Weights of a small transformer language model: 24.6M parameters.
MLP neurons of a small language model. Each row is named by its layer, matrix (up: input weights) and neuron, and shows model dimensions 0-95. Each number is 200 + 40 x the weight over its row's rms, rounded and kept within 0 to 999.
A block is one neuron, or neurons of one layer that tend to fire together. Before each block is what it responds to, as a language model described it from the Wikipedia text at the highest values.

Mid-name word pieces
L3.up415,232,198,234,231,198,184,168,156,162,175,200,88,206,202,200,257,227,147,175,258,207,166,272,164,251,121,259,244,196,212,239,255,168,239,215,179,222,209,209,175,231,251,152,298,158,181,200,193,189,252,217,161,191,161,178,209,194,266,178,300,98,129,202,192,195,246,218,159,185,163,178,207,224,202,229,170,260,163,166,231,200,160,217,189,252,286,166,157,174,202,264,147,179,190,202,175

Romance name word pieces
L2.up77,140,186,151,185,213,218,185,228,221,110,220,170,171,150,213,168,162,251,304,172,210,188,161,170,148,193,169,144,231,221,238,201,201,242,105,169,253,182,212,193,210,195,157,263,212,244,174,165,182,234,202,232,178,192,206,204,236,159,200,225,157,203,207,151,182,200,144,201,245,139,208,206,223,220,239,128,302,176,221,186,204,130,227,174,269,193,230,261,256,231,118,208,175,245,198,246
L2.up300,186,241,204,110,227,267,194,231,247,204,241,262,268,189,220,191,152,184,184,221,205,206,167,166,233,202,182,287,170,191,236,243,196,224,232,171,192,171,152,208,152,192,202,191,182,146,169,208,203,243,212,232,205,175,168,277,247,154,233,282,137,221,129,192,238,195,179,123,208,148,114,202,239,213,222,168,217,217,215,142,202,251,222,130,135,217,215,216,171,236,227,160,192,193,298,168
L2.up315,193,183,253,205,172,118,187,174,172,230,220,160,245,219,156,221,217,225,212,171,153,194,234,221,145,143,185,196,216,137,274,127,199,234,165,174,208,221,212,217,246,194,174,169,194,187,86,138,254,248,183,232,174,207,149,232,261,118,229,238,212,184,238,211,226,252,187,134,207,193,262,223,232,232,166,174,180,233,183,199,227,248,212,197,223,190,208,236,175,270,201,184,265,152,219,131
L2.up545,201,195,218,156,187,94,138,210,165,156,151,184,135,107,173,187,142,158,164,206,215,221,234,187,219,209,197,197,233,255,273,217,200,150,208,203,212,214,207,214,195,225,221,202,214,207,224,217,241,194,229,203,145,217,153,173,188,160,146,202,90,179,161,199,227,205,167,146,257,176,147,201,195,178,247,205,234,259,180,179,185,241,186,195,236,168,185,222,214,169,207,270,245,175,248,252
L2.up569,224,176,246,201,189,229,246,192,201,153,196,119,182,101,256,233,240,223,194,159,193,200,187,256,216,210,174,189,179,152,209,232,165,223,168,241,261,165,273,222,197,227,224,179,231,205,206,257,204,155,252,209,174,147,219,164,133,268,182,224,191,159,180,258,226,224,195,163,248,176,165,176,268,230,183,135,182,148,159,193,251,190,199,161,239,155,248,194,185,214,141,229,143,205,261,143
L2.up764,266,206,247,207,256,137,223,179,190,181,213,227,209,315,152,120,263,179,191,148,211,221,263,141,252,131,103,247,132,150,150,203,186,225,205,306,229,187,135,176,233,240,224,264,189,198,167,241,155,253,301,201,201,146,226,199,159,220,148,284,195,233,180,194,197,198,195,207,273,236,170,197,218,191,213,206,144,198,220,186,198,139,204,143,264,204,186,208,199,155,176,292,142,185,227,216
L2.up869,229,146,205,193,154,183,216,250,244,231,191,190,149,127,111,290,167,165,253,152,153,201,184,205,173,159,163,217,207,138,211,179,208,229,180,275,199,126,285,185,216,262,185,140,220,315,217,250,254,123,228,198,196,245,187,172,163,177,153,195,196,244,182,206,172,179,147,184,224,220,225,184,192,117,172,225,231,150,149,155,252,148,234,221,258,188,199,229,259,114,218,212,226,209,232,233
L2.up1080,210,179,205,226,279,182,181,183,229,186,232,169,223,211,208,230,207,205,246,227,222,154,245,204,226,182,215,233,211,236,156,223,167,259,200,179,162,234,183,271,182,244,205,226,193,177,188,237,278,282,255,190,178,96,192,317,202,207,113,252,216,220,214,178,140,185,215,153,230,145,257,226,259,288,215,271,202,244,174,175,248,203,213,182,164,149,245,170,222,196,215,247,208,213,188,226

Spanish name pieces
L7.up217,244,144,236,198,217,177,175,134,236,195,277,115,232,203,184,261,191,189,235,242,212,154,202,177,206,207,105,246,247,233,185,167,169,172,221,236,243,165,231,132,269,208,270,197,249,179,175,156,146,224,188,274,98,122,195,219,191,163,207,239,214,221,147,221,155,167,224,266,211,257,227,161,240,174,213,187,234,150,192,200,238,116,220,181,182,218,190,235,195,197,191,146,145,152,271,243
L7.up307,210,281,198,241,169,212,296,156,211,288,252,226,209,206,215,118,245,155,221,225,171,140,198,201,206,150,228,222,163,190,255,198,160,171,173,242,266,169,225,187,254,217,217,160,207,155,272,235,221,192,158,184,119,162,151,227,209,177,181,216,202,235,164,148,211,234,214,142,220,259,195,232,184,167,174,183,225,189,219,219,221,190,226,197,164,306,268,223,257,227,157,151,230,251,256,176
L7.up586,224,242,249,199,245,268,186,221,238,169,192,185,215,186,165,239,138,135,176,150,163,203,179,193,161,205,137,286,188,220,176,226,208,237,166,238,173,141,207,313,215,196,166,207,234,166,231,257,277,199,180,175,173,113,189,294,181,237,198,197,230,247,214,234,153,157,185,255,251,231,209,210,214,238,155,187,244,225,258,242,188,229,255,92,224,221,232,191,175,157,248,227,215,197,139,178
L7.up612,203,165,280,225,184,169,165,245,159,216,227,177,231,170,228,230,181,196,175,171,187,204,195,257,205,204,179,180,233,126,245,176,228,257,246,122,222,222,190,265,183,141,182,212,208,172,227,189,220,243,207,216,186,122,297,183,213,226,209,260,212,284,208,226,90,204,224,229,232,207,191,236,145,202,185,207,267,156,147,190,129,215,256,273,234,143,189,183,140,189,233,152,154,202,262,157
L7.up998,235,157,240,214,180,203,185,234,138,167,176,180,220,160,143,195,129,220,179,210,211,245,131,273,194,253,197,227,99,142,175,205,185,192,237,252,217,216,258,223,197,194,138,215,195,218,188,176,241,158,213,200,134,225,112,281,182,165,157,260,236,199,198,246,152,175,182,155,254,220,169,168,250,185,140,191,231,215,247,152,172,208,134,226,220,213,136,220,276,193,170,172,215,174,165,234
L7.up1252,166,236,220,208,210,249,174,173,190,180,196,196,205,164,185,119,260,199,207,204,166,182,149,258,190,161,256,232,232,211,210,186,209,232,211,183,212,235,167,220,160,248,177,226,274,154,170,247,232,273,207,265,214,136,186,216,128,200,194,264,72,180,172,175,157,229,210,126,195,246,189,223,231,165,184,209,162,177,182,211,239,209,207,150,180,179,187,228,183,263,250,202,214,293,163,190
L7.up1348,243,178,221,190,201,238,209,307,140,262,205,238,236,154,177,161,128,170,184,187,155,167,111,256,159,206,219,188,200,240,221,116,209,188,190,131,195,172,210,215,111,196,192,212,171,245,192,181,179,305,180,261,207,154,229,270,233,212,261,212,141,188,210,208,170,183,207,204,238,191,158,204,220,220,157,183,209,289,195,207,254,283,215,177,210,144,246,229,251,304,187,249,164,227,242,242
L7.up1463,198,239,221,152,207,229,178,278,207,221,224,210,216,233,211,157,140,227,230,213,242,174,143,256,186,167,183,261,213,204,285,252,241,225,168,163,176,173,211,184,199,187,184,198,168,118,201,221,210,209,214,186,155,127,158,278,254,135,235,171,149,217,190,242,196,213,192,230,166,224,213,222,130,180,234,175,201,216,254,122,217,200,198,202,144,193,201,218,223,224,206,184,248,143,156,210

Awards and table numbers
L7.up34,217,96,208,231,179,188,164,254,196,183,212,117,219,173,275,109,176,211,252,190,178,184,211,194,209,252,253,184,213,247,233,236,199,217,174,219,295,214,290,181,219,209,208,207,221,206,161,241,186,144,228,287,228,228,175,162,229,255,205,246,166,191,241,139,227,176,208,208,198,294,212,215,215,253,200,148,131,89,157,194,223,259,206,159,265,268,198,229,249,192,182,196,169,182,205,231
L7.up86,241,222,305,297,165,165,187,210,135,250,198,228,212,164,228,227,221,256,186,180,166,199,259,135,174,124,260,164,204,247,145,219,181,181,174,233,183,243,182,211,202,226,157,196,127,131,218,201,176,143,239,197,180,192,216,208,267,206,210,144,324,157,114,206,254,214,173,186,224,218,208,157,178,219,246,241,172,158,169,211,201,218,223,275,232,192,189,150,240,121,163,233,272,158,189,216
L7.up397,191,157,141,170,229,235,220,228,198,186,147,138,249,171,246,261,157,117,260,193,170,223,260,284,159,184,196,167,225,233,143,255,198,224,231,269,146,205,259,232,265,173,181,191,147,245,119,197,158,157,270,217,166,212,188,242,217,223,215,171,173,191,151,162,204,210,218,169,236,225,252,218,226,247,225,209,239,131,189,207,231,233,131,172,225,166,181,195,162,139,169,221,193,193,226,211
L7.up599,209,214,283,199,134,235,182,177,219,141,207,271,250,221,176,133,165,191,184,214,224,250,156,226,163,292,147,252,208,182,178,284,237,179,249,170,208,234,227,241,235,148,198,218,141,204,207,159,203,176,219,201,189,194,203,272,188,247,271,160,116,152,194,159,132,149,196,257,210,184,216,128,211,327,277,244,75,193,208,157,233,162,149,230,158,173,149,138,262,228,207,224,192,188,221,248
L7.up691,185,224,178,174,215,203,202,73,231,206,183,245,165,206,246,222,187,219,190,216,154,186,247,175,303,198,171,185,132,271,154,205,269,132,218,170,206,189,130,228,224,148,216,265,162,243,91,256,142,261,198,167,226,175,198,153,265,209,203,178,236,194,104,200,181,155,217,211,155,278,163,132,244,149,188,140,206,199,203,155,263,184,159,218,182,234,159,218,200,217,230,129,189,264,185,208
L7.up840,139,205,133,174,204,162,231,230,172,181,164,189,201,228,170,152,233,282,139,246,245,168,192,234,205,251,242,193,170,233,236,199,182,183,136,112,277,215,214,252,257,182,207,191,264,108,208,190,201,195,227,202,186,215,157,228,186,205,208,175,190,219,166,211,219,265,257,210,207,234,232,244,133,153,118,254,200,197,192,116,154,213,201,189,127,272,188,187,261,229,226,163,287,182,197,168
L7.up1152,184,143,217,185,186,192,213,259,226,233,214,179,148,248,228,223,253,173,270,247,289,200,225,164,196,243,202,268,196,170,178,228,271,204,196,210,248,134,258,173,220,197,252,197,304,205,142,282,162,220,157,200,119,208,161,223,161,254,175,179,206,256,179,226,207,217,199,171,170,247,176,214,190,158,223,164,192,194,208,128,183,227,199,192,242,213,155,207,133,216,91,221,161,104,234,177
L7.up1418,203,178,193,172,134,204,344,149,240,222,181,158,168,225,280,208,190,179,154,189,162,223,170,192,290,234,277,157,155,299,227,181,202,229,166,220,228,202,153,167,178,146,195,199,152,153,84,239,161,189,200,207,153,222,198,217,250,126,220,216,284,160,164,165,172,124,201,215,175,222,236,207,211,233,184,245,258,169,272,175,171,229,141,194,219,230,185,204,184,218,196,301,223,198,173,249

Prenominal adjective modifiers
L7.up134,217,212,190,228,209,143,221,168,217,179,214,186,216,154,203,169,208,154,226,86,123,240,231,216,190,134,175,165,194,161,221,245,187,240,155,177,172,177,138,235,192,172,181,223,187,176,255,174,120,225,231,241,144,153,132,222,203,199,169,185,140,158,179,215,111,212,217,222,217,115,246,178,240,225,179,186,190,179,194,232,196,184,172,168,259,151,267,184,188,223,229,101,227,161,168,268
L7.up184,206,216,148,181,165,168,224,123,178,186,207,177,241,198,216,208,207,185,220,206,200,174,101,203,201,197,217,250,198,179,257,187,200,187,146,175,156,154,175,184,297,159,153,247,194,199,149,131,228,162,178,179,194,195,208,215,181,216,244,160,148,203,237,131,282,229,217,255,182,185,228,234,224,222,220,249,192,158,203,174,192,264,187,279,252,179,204,118,180,189,257,187,170,161,202,272
L7.up942,149,154,220,172,94,214,196,189,221,235,236,203,226,158,173,218,189,167,217,204,185,217,199,312,130,184,185,236,231,218,237,163,231,119,253,194,184,190,231,183,208,222,153,175,177,201,253,188,243,222,174,161,205,178,209,172,176,121,139,220,261,165,210,217,181,140,227,236,228,257,239,174,257,219,206,266,118,108,162,211,224,195,156,229,198,188,251,232,158,181,233,182,205,190,217,218
L7.up977,125,246,165,200,197,129,243,171,209,106,163,174,161,153,170,193,268,142,144,214,221,138,160,296,197,232,152,245,123,173,262,204,220,205,189,268,205,173,242,232,258,122,146,174,226,220,173,165,245,184,174,178,190,180,179,223,254,223,190,192,148,178,169,236,208,137,189,233,226,193,201,209,268,157,194,147,160,190,168,189,237,194,183,221,199,235,192,257,133,222,202,247,207,161,272,281
L7.up981,160,229,195,201,148,207,232,221,211,234,209,158,179,176,263,157,197,149,156,152,242,188,194,214,165,141,205,232,198,193,278,243,168,206,105,223,183,208,213,225,189,166,227,164,240,232,221,228,198,203,122,190,157,200,240,196,200,204,264,102,131,157,170,152,252,180,203,168,263,183,249,256,121,235,238,190,164,145,200,296,216,178,205,205,206,201,222,199,210,211,225,133,206,230,275,272
L7.up1006,222,249,255,199,116,192,264,257,200,273,192,231,265,259,233,120,243,204,181,219,208,214,227,244,211,205,137,231,262,226,281,170,159,237,228,219,185,157,199,219,222,188,196,145,247,156,258,231,239,151,195,157,237,264,133,241,234,195,224,131,290,135,142,234,200,147,171,245,227,193,229,234,198,196,183,255,126,206,274,222,151,245,176,253,223,256,234,210,214,237,293,217,223,227,218,220
L7.up1314,165,196,169,239,241,159,228,166,266,166,194,173,153,204,222,229,234,193,190,168,166,133,138,218,219,272,166,276,199,225,210,204,157,234,198,230,219,194,144,214,194,193,179,195,181,217,182,260,215,186,142,127,215,173,231,177,258,156,203,149,244,168,139,272,191,153,189,259,276,208,202,203,194,245,178,219,198,205,192,220,204,270,230,228,213,236,228,218,72,205,210,263,194,224,228,261
L7.up1455,195,314,208,206,172,154,211,152,172,201,216,171,213,186,214,187,228,197,151,199,186,203,189,205,227,266,255,206,200,173,225,141,190,247,246,203,176,175,180,238,203,137,132,249,235,196,191,259,206,197,208,257,190,138,204,228,217,166,244,126,178,309,177,238,190,232,210,214,273,185,248,193,166,247,239,228,137,194,197,216,143,205,172,225,206,183,226,249,185,251,176,200,212,139,217,239

Sports stats and tables
L2.up219,105,126,204,227,142,165,194,194,208,168,207,233,176,161,200,159,100,240,147,236,229,183,244,105,204,236,234,272,281,199,242,197,184,179,212,196,274,225,206,210,187,184,232,260,195,200,204,249,223,198,194,197,144,184,160,250,208,184,263,192,140,218,285,106,133,157,224,271,249,283,171,227,169,189,141,226,179,198,205,182,212,118,166,223,97,219,224,246,238,215,208,183,193,221,169,151
L2.up425,207,215,218,211,225,195,186,196,154,193,190,208,184,207,152,265,110,191,173,236,158,168,193,163,165,233,235,306,216,205,212,176,301,264,184,199,217,237,182,195,238,198,202,183,197,232,137,74,224,280,170,252,207,134,207,211,215,207,159,91,232,158,139,197,210,157,163,202,210,238,182,188,203,145,196,171,242,247,219,157,215,174,200,187,139,249,162,242,194,192,184,177,154,167,180,195
L2.up441,200,185,264,179,210,286,190,149,185,141,160,136,223,110,229,240,161,244,213,205,288,212,222,204,193,118,236,162,221,173,186,277,267,160,175,236,155,212,161,154,194,254,137,204,211,223,240,210,163,294,264,187,202,142,222,182,220,207,247,182,185,196,172,170,187,156,199,215,217,256,249,183,285,180,187,211,144,214,183,210,274,200,144,222,252,254,139,251,165,242,223,153,207,142,218,196
L2.up850,145,125,187,226,169,178,210,261,194,239,225,233,215,172,191,186,214,190,226,177,230,227,139,196,237,242,167,257,178,163,214,225,176,169,157,181,291,183,186,209,241,166,146,206,234,145,211,274,134,296,179,215,267,182,200,200,168,246,231,154,182,211,150,93,230,150,197,187,250,242,138,234,240,187,199,233,178,254,222,183,261,154,199,208,181,242,182,208,152,197,208,233,202,171,236,261
L2.up973,105,222,185,175,233,220,201,102,257,232,264,224,144,166,304,222,176,204,228,192,188,174,224,202,223,192,170,246,182,209,187,242,197,195,142,229,243,181,185,226,308,243,141,209,115,167,196,225,226,255,197,236,158,132,232,174,275,202,218,189,203,141,186,129,210,208,170,273,152,240,215,179,209,179,129,145,220,110,189,212,276,155,206,179,206,245,141,161,246,253,240,156,192,307,166,140
L2.up1020,126,141,186,195,148,251,162,202,232,182,217,164,171,187,245,164,118,235,175,263,223,130,275,152,175,208,229,124,137,186,280,196,182,187,185,208,169,204,213,189,224,168,172,157,169,203,176,211,145,186,169,216,202,197,231,249,166,183,232,167,261,136,137,104,202,195,199,250,197,268,171,177,197,204,204,245,224,155,215,189,241,251,210,164,173,202,184,228,236,176,268,124,249,182,228,217
L2.up1069,178,190,81,200,147,267,132,143,194,213,156,185,224,129,223,201,202,241,143,150,189,244,176,181,219,145,251,247,189,199,170,222,168,182,241,200,157,263,181,179,219,196,184,228,172,183,191,287,194,179,246,170,122,274,195,214,234,252,178,180,234,49,238,209,153,198,196,213,191,166,176,230,237,169,216,232,192,235,276,248,188,200,164,222,168,222,215,220,141,274,190,181,145,206,176,224
L2.up1242,193,177,213,208,180,234,187,198,205,90,261,243,178,183,147,240,216,194,160,270,186,192,190,204,214,191,142,170,136,215,200,224,201,222,160,238,200,194,262,275,271,205,189,227,163,163,197,270,164,174,148,173,219,198,126,210,265,201,215,235,152,183,68,151,190,201,262,220,159,232,155,276,222,186,176,173,234,178,195,222,197,231,204,206,139,236,186,181,235,149,189,187,236,210,223,218

Sports team terms
L3.up915,163,177,178,212,266,193,214,150,206,257,238,213,152,147,255,197,208,247,161,231,121,190,208,193,241,241,230,213,202,233,200,306,239,204,190,257,156,177,162,269,195,226,147,169,190,181,216,231,242,185,243,218,211,164,223,153,207,196,185,191,230,193,208,187,253,220,242,194,166,216,207,228,210,147,161,201,186,176,239,203,235,154,219,259,127,199,260,213,195,211,234,222,212,176,199,160

Before a proper name
L7.up3,160,228,164,195,191,197,225,234,165,205,139,261,306,203,162,190,171,212,174,203,206,160,263,193,123,115,280,204,143,226,200,166,105,125,174,201,207,166,147,136,203,265,205,194,244,194,251,173,177,212,185,188,199,211,156,179,158,221,232,127,147,132,162,84,169,144,290,161,269,153,257,151,154,190,193,216,170,172,238,267,166,183,278,164,206,207,167,224,208,123,228,205,215,223,208,180
L7.up20,197,167,234,205,187,152,165,192,148,218,221,253,254,227,232,273,197,173,266,188,153,223,262,240,222,175,229,189,252,182,248,207,265,235,281,147,196,189,249,198,196,158,170,138,242,222,189,224,281,237,162,239,176,270,104,192,183,236,201,166,186,167,161,160,193,247,300,191,249,178,225,157,154,218,159,202,138,190,220,278,166,175,174,213,227,226,128,223,201,232,231,220,196,151,189,235
L7.up45,223,234,229,210,195,211,235,206,207,185,197,205,163,191,235,214,210,151,180,230,106,199,217,201,158,215,168,174,190,176,201,221,185,200,236,240,184,175,173,199,158,211,212,207,211,183,205,215,166,211,207,180,243,168,177,230,213,192,215,195,222,200,267,231,277,274,239,255,263,189,238,116,131,214,255,286,205,197,177,186,186,236,239,185,185,230,169,270,227,265,198,128,204,172,188,141
L7.up251,193,249,185,219,216,230,284,208,168,178,184,223,243,165,260,168,248,200,199,159,178,230,247,129,168,147,176,212,271,193,203,196,167,118,228,239,128,199,165,200,229,192,194,168,229,192,214,185,223,163,187,159,183,216,226,192,178,195,168,211,238,113,190,197,199,143,287,188,269,232,226,128,191,189,230,253,122,175,231,241,137,152,189,167,232,220,157,253,167,170,244,162,169,192,192,154
L7.up293,175,190,222,204,218,191,234,245,215,152,229,187,217,183,174,191,138,150,223,163,181,204,161,184,139,194,255,179,270,132,227,145,209,148,168,160,138,131,202,206,204,197,186,211,228,184,171,209,186,184,170,187,288,262,261,154,191,199,211,195,167,176,231,204,197,261,238,278,229,206,197,141,262,112,208,92,174,181,181,95,168,256,264,195,161,204,168,190,225,155,180,162,165,156,226,160
L7.up784,257,195,209,168,155,200,240,312,251,150,172,176,229,196,247,190,168,200,288,223,147,182,196,170,163,224,195,265,236,196,144,197,212,81,234,265,230,184,215,200,188,242,241,180,214,105,187,141,220,110,228,168,164,212,178,168,207,224,198,203,254,152,185,201,158,270,221,229,175,205,272,188,221,258,156,177,187,169,219,183,223,209,186,183,184,209,134,208,227,192,211,156,174,170,260,224
L7.up1276,210,257,229,240,197,115,253,210,118,188,159,245,185,219,185,135,210,177,180,194,212,141,190,181,222,218,216,230,292,218,216,211,225,172,191,207,185,168,190,213,211,243,180,216,235,168,260,224,193,192,176,217,206,142,280,147,176,103,212,177,227,153,230,224,185,210,227,232,194,137,207,241,166,201,142,215,160,197,183,240,225,143,203,138,180,172,159,279,165,228,245,177,123,194,170,176
L7.up1403,270,204,137,269,141,196,268,256,105,238,188,196,239,177,238,121,167,167,224,140,198,228,269,179,205,207,188,209,236,214,248,190,155,137,176,227,237,152,141,275,118,143,195,116,124,197,199,221,234,131,200,232,316,239,265,222,189,143,172,262,227,112,158,241,191,246,201,232,160,227,218,203,244,188,202,247,211,132,207,228,146,181,147,169,209,147,156,215,233,271,182,196,179,191,211,187

Prenominal modifier endings
L2.up193,187,226,166,140,230,90,162,193,141,283,157,175,147,243,202,259,242,181,207,218,181,212,145,183,182,155,259,201,174,217,227,151,215,221,213,137,262,202,175,207,235,221,258,202,171,191,163,244,196,205,221,237,201,233,226,158,193,257,103,234,227,237,141,141,174,253,193,214,111,112,245,242,216,187,177,174,229,160,155,175,238,234,270,221,204,249,178,141,238,155,298,236,166,253,236,188
L2.up229,197,202,262,119,223,145,132,262,200,181,175,215,192,198,222,194,244,210,171,207,253,182,191,166,219,235,237,212,195,227,235,66,231,173,223,222,192,172,280,184,149,185,206,212,149,241,181,237,270,150,214,169,136,154,246,201,284,121,167,144,197,220,212,214,235,165,241,199,235,154,197,120,192,292,211,187,174,177,225,197,154,191,225,243,175,266,182,231,180,194,200,220,204,178,173,236
L2.up466,177,185,225,139,164,190,178,152,221,195,220,275,196,150,229,184,224,241,219,242,182,167,220,234,254,207,192,294,187,185,187,138,220,160,217,219,231,228,220,216,210,184,213,181,166,262,228,149,181,192,176,185,187,185,204,201,208,157,83,179,223,113,221,203,218,242,211,139,190,198,166,179,239,181,167,221,157,186,229,230,179,172,132,283,271,237,221,170,228,165,223,229,180,208,225,190
L2.up631,221,204,241,126,283,127,178,211,180,217,121,203,172,175,238,231,191,257,165,227,240,184,155,163,205,211,247,272,174,202,148,117,242,221,229,156,162,179,173,272,232,207,136,167,170,145,224,134,195,261,219,184,218,235,198,165,153,227,174,129,215,266,195,158,163,198,190,232,212,176,222,223,220,199,201,242,181,212,170,249,163,228,205,233,190,229,226,175,192,195,211,154,203,313,169,171
L2.up946,228,166,144,149,170,157,201,200,211,154,241,141,216,227,204,211,221,204,242,174,220,174,184,189,176,195,220,160,260,209,198,278,254,219,255,140,215,190,200,185,228,296,152,241,211,170,192,151,193,262,244,126,175,175,249,159,211,265,238,183,218,231,124,112,201,171,176,208,190,201,190,190,230,250,206,226,178,163,215,215,229,198,212,255,223,172,203,200,177,157,221,170,225,225,156,183
L2.up1010,217,175,256,180,175,179,185,204,137,233,236,225,290,174,221,252,154,219,275,263,209,183,155,176,193,184,227,241,163,231,213,263,249,238,176,191,137,252,239,188,163,203,162,169,131,214,195,174,154,118,244,130,229,125,177,165,178,194,231,197,154,213,194,217,226,229,234,252,147,214,164,141,138,306,174,173,208,159,204,128,254,207,162,211,237,232,235,195,222,222,352,259,159,169,230,193
L2.up1102,125,230,219,201,190,136,125,229,184,171,138,239,231,232,95,210,199,245,181,266,210,203,159,188,176,207,190,265,210,216,226,246,184,223,220,202,232,192,219,218,229,294,193,192,197,208,185,258,191,159,152,189,230,230,247,174,218,176,198,215,189,182,213,183,189,277,212,202,326,199,248,199,200,165,277,132,254,168,204,297,162,229,188,185,217,261,166,229,190,207,107,201,183,156,149,148
L2.up1189,198,158,186,134,156,180,193,251,192,227,227,157,135,187,184,292,312,222,160,231,143,176,171,171,252,183,173,244,147,241,208,182,215,175,238,161,162,242,203,162,225,188,189,240,215,224,181,125,195,188,271,166,160,191,180,220,228,146,168,198,197,205,221,210,197,181,222,251,225,153,162,196,257,214,158,197,222,222,155,212,160,164,214,212,203,269,181,214,253,236,225,208,222,222,197,267

Preposition after relational nouns/verbs
L2.up74,271,212,195,167,245,223,243,200,120,177,258,182,169,181,194,171,146,165,165,196,248,283,226,155,198,188,207,158,201,245,244,208,176,150,260,229,240,185,210,188,206,149,238,177,202,231,241,173,251,152,177,109,224,184,229,241,198,173,248,173,241,261,217,282,217,177,163,260,237,176,132,168,289,165,197,262,247,208,169,227,184,206,172,308,230,211,206,241,253,147,160,143,169,209,169,207
L2.up164,176,227,186,260,182,159,261,253,198,134,271,151,194,120,185,190,139,197,208,200,245,214,177,179,199,178,235,187,169,190,220,122,168,206,200,176,179,186,249,246,240,236,156,241,176,166,230,220,168,246,249,266,191,212,180,180,222,265,259,229,170,265,214,175,205,194,198,167,205,228,219,273,205,230,224,200,182,217,144,205,123,229,175,158,215,242,166,197,146,229,214,220,194,203,139,230
L2.up225,126,170,194,233,206,179,194,177,241,251,283,171,222,206,184,211,225,207,175,157,191,213,211,204,165,215,197,177,187,245,201,271,236,227,159,244,201,166,246,132,200,206,127,204,197,216,239,262,249,114,143,177,170,148,272,177,238,222,289,193,175,216,189,144,214,226,168,221,150,238,201,189,245,176,223,274,223,240,202,204,293,198,166,212,254,289,229,166,141,181,167,221,273,219,188,284
L2.up228,178,128,196,153,182,243,287,273,198,150,233,234,162,205,170,237,180,104,139,224,286,171,224,177,182,185,238,174,200,179,194,232,238,162,194,177,165,114,216,191,143,180,194,176,169,191,210,160,187,153,196,235,217,231,214,218,175,168,277,260,175,229,234,130,197,215,117,197,242,149,141,202,209,218,195,290,159,187,205,117,215,314,216,202,160,233,210,220,235,163,198,278,202,198,143,226
L2.up345,183,208,175,185,223,130,236,204,263,226,160,229,156,216,190,272,238,124,232,151,262,227,229,88,83,177,201,216,177,203,213,167,190,219,230,236,173,181,170,181,187,191,193,237,219,165,211,157,163,211,267,253,221,261,195,212,206,195,241,266,203,220,180,187,191,198,269,207,142,248,147,260,158,273,185,233,146,198,243,249,283,151,226,167,236,220,219,261,158,285,171,280,214,261,180,203
L2.up671,161,174,162,256,204,242,230,234,120,238,150,226,173,171,227,183,203,226,219,147,178,168,223,131,205,216,177,132,197,148,186,206,187,163,200,165,228,120,132,196,138,201,179,195,120,229,210,236,196,94,256,227,190,136,161,252,220,256,215,168,221,274,167,215,177,204,216,193,260,169,217,132,168,135,138,248,214,154,273,225,184,221,149,172,228,223,183,166,216,119,204,275,213,260,164,224
L2.up810,218,233,231,179,212,195,204,249,166,220,208,236,186,157,195,171,212,223,177,212,210,190,112,145,162,243,224,297,268,199,166,240,218,236,205,268,189,144,212,264,225,291,230,197,265,116,215,144,190,201,139,236,194,174,248,153,230,170,249,191,198,189,237,171,180,239,179,261,265,189,251,226,207,233,252,208,176,175,224,174,272,237,113,217,166,204,226,154,223,239,237,255,248,233,165,139
L2.up1516,268,250,180,225,207,68,199,236,256,167,190,208,230,107,195,218,138,209,215,215,194,171,255,163,232,176,188,249,135,224,214,106,254,240,212,166,215,158,217,245,198,167,215,127,162,251,184,240,285,245,187,245,215,138,170,137,247,172,219,268,149,211,224,201,143,149,142,160,235,150,187,205,147,200,193,154,210,210,256,223,157,204,166,192,172,188,244,267,227,228,127,238,115,237,196,216

Agent and person markers
L3.up1174,123,189,203,254,186,154,144,163,293,314,199,216,236,244,248,210,234,201,234,240,173,174,177,202,196,204,239,133,238,236,154,168,259,208,198,285,199,119,297,212,156,212,165,221,229,191,134,149,165,209,164,246,99,227,252,246,131,234,207,133,215,209,262,152,183,149,190,307,189,204,193,345,174,229,168,207,154,176,192,182,114,261,217,190,156,193,207,189,218,239,197,141,174,193,221,212

Adjective-completing suffixes
L3.up1298,217,274,175,207,291,227,164,237,167,152,204,154,90,206,239,222,276,214,181,198,249,171,166,210,183,195,245,159,281,290,223,248,164,192,142,307,275,182,233,194,131,144,232,246,264,197,152,166,185,182,157,229,241,245,164,221,203,149,189,147,161,155,190,279,190,177,211,231,274,196,221,264,239,267,147,189,198,128,231,146,183,195,214,215,249,197,254,223,183,209,226,173,185,232,222,184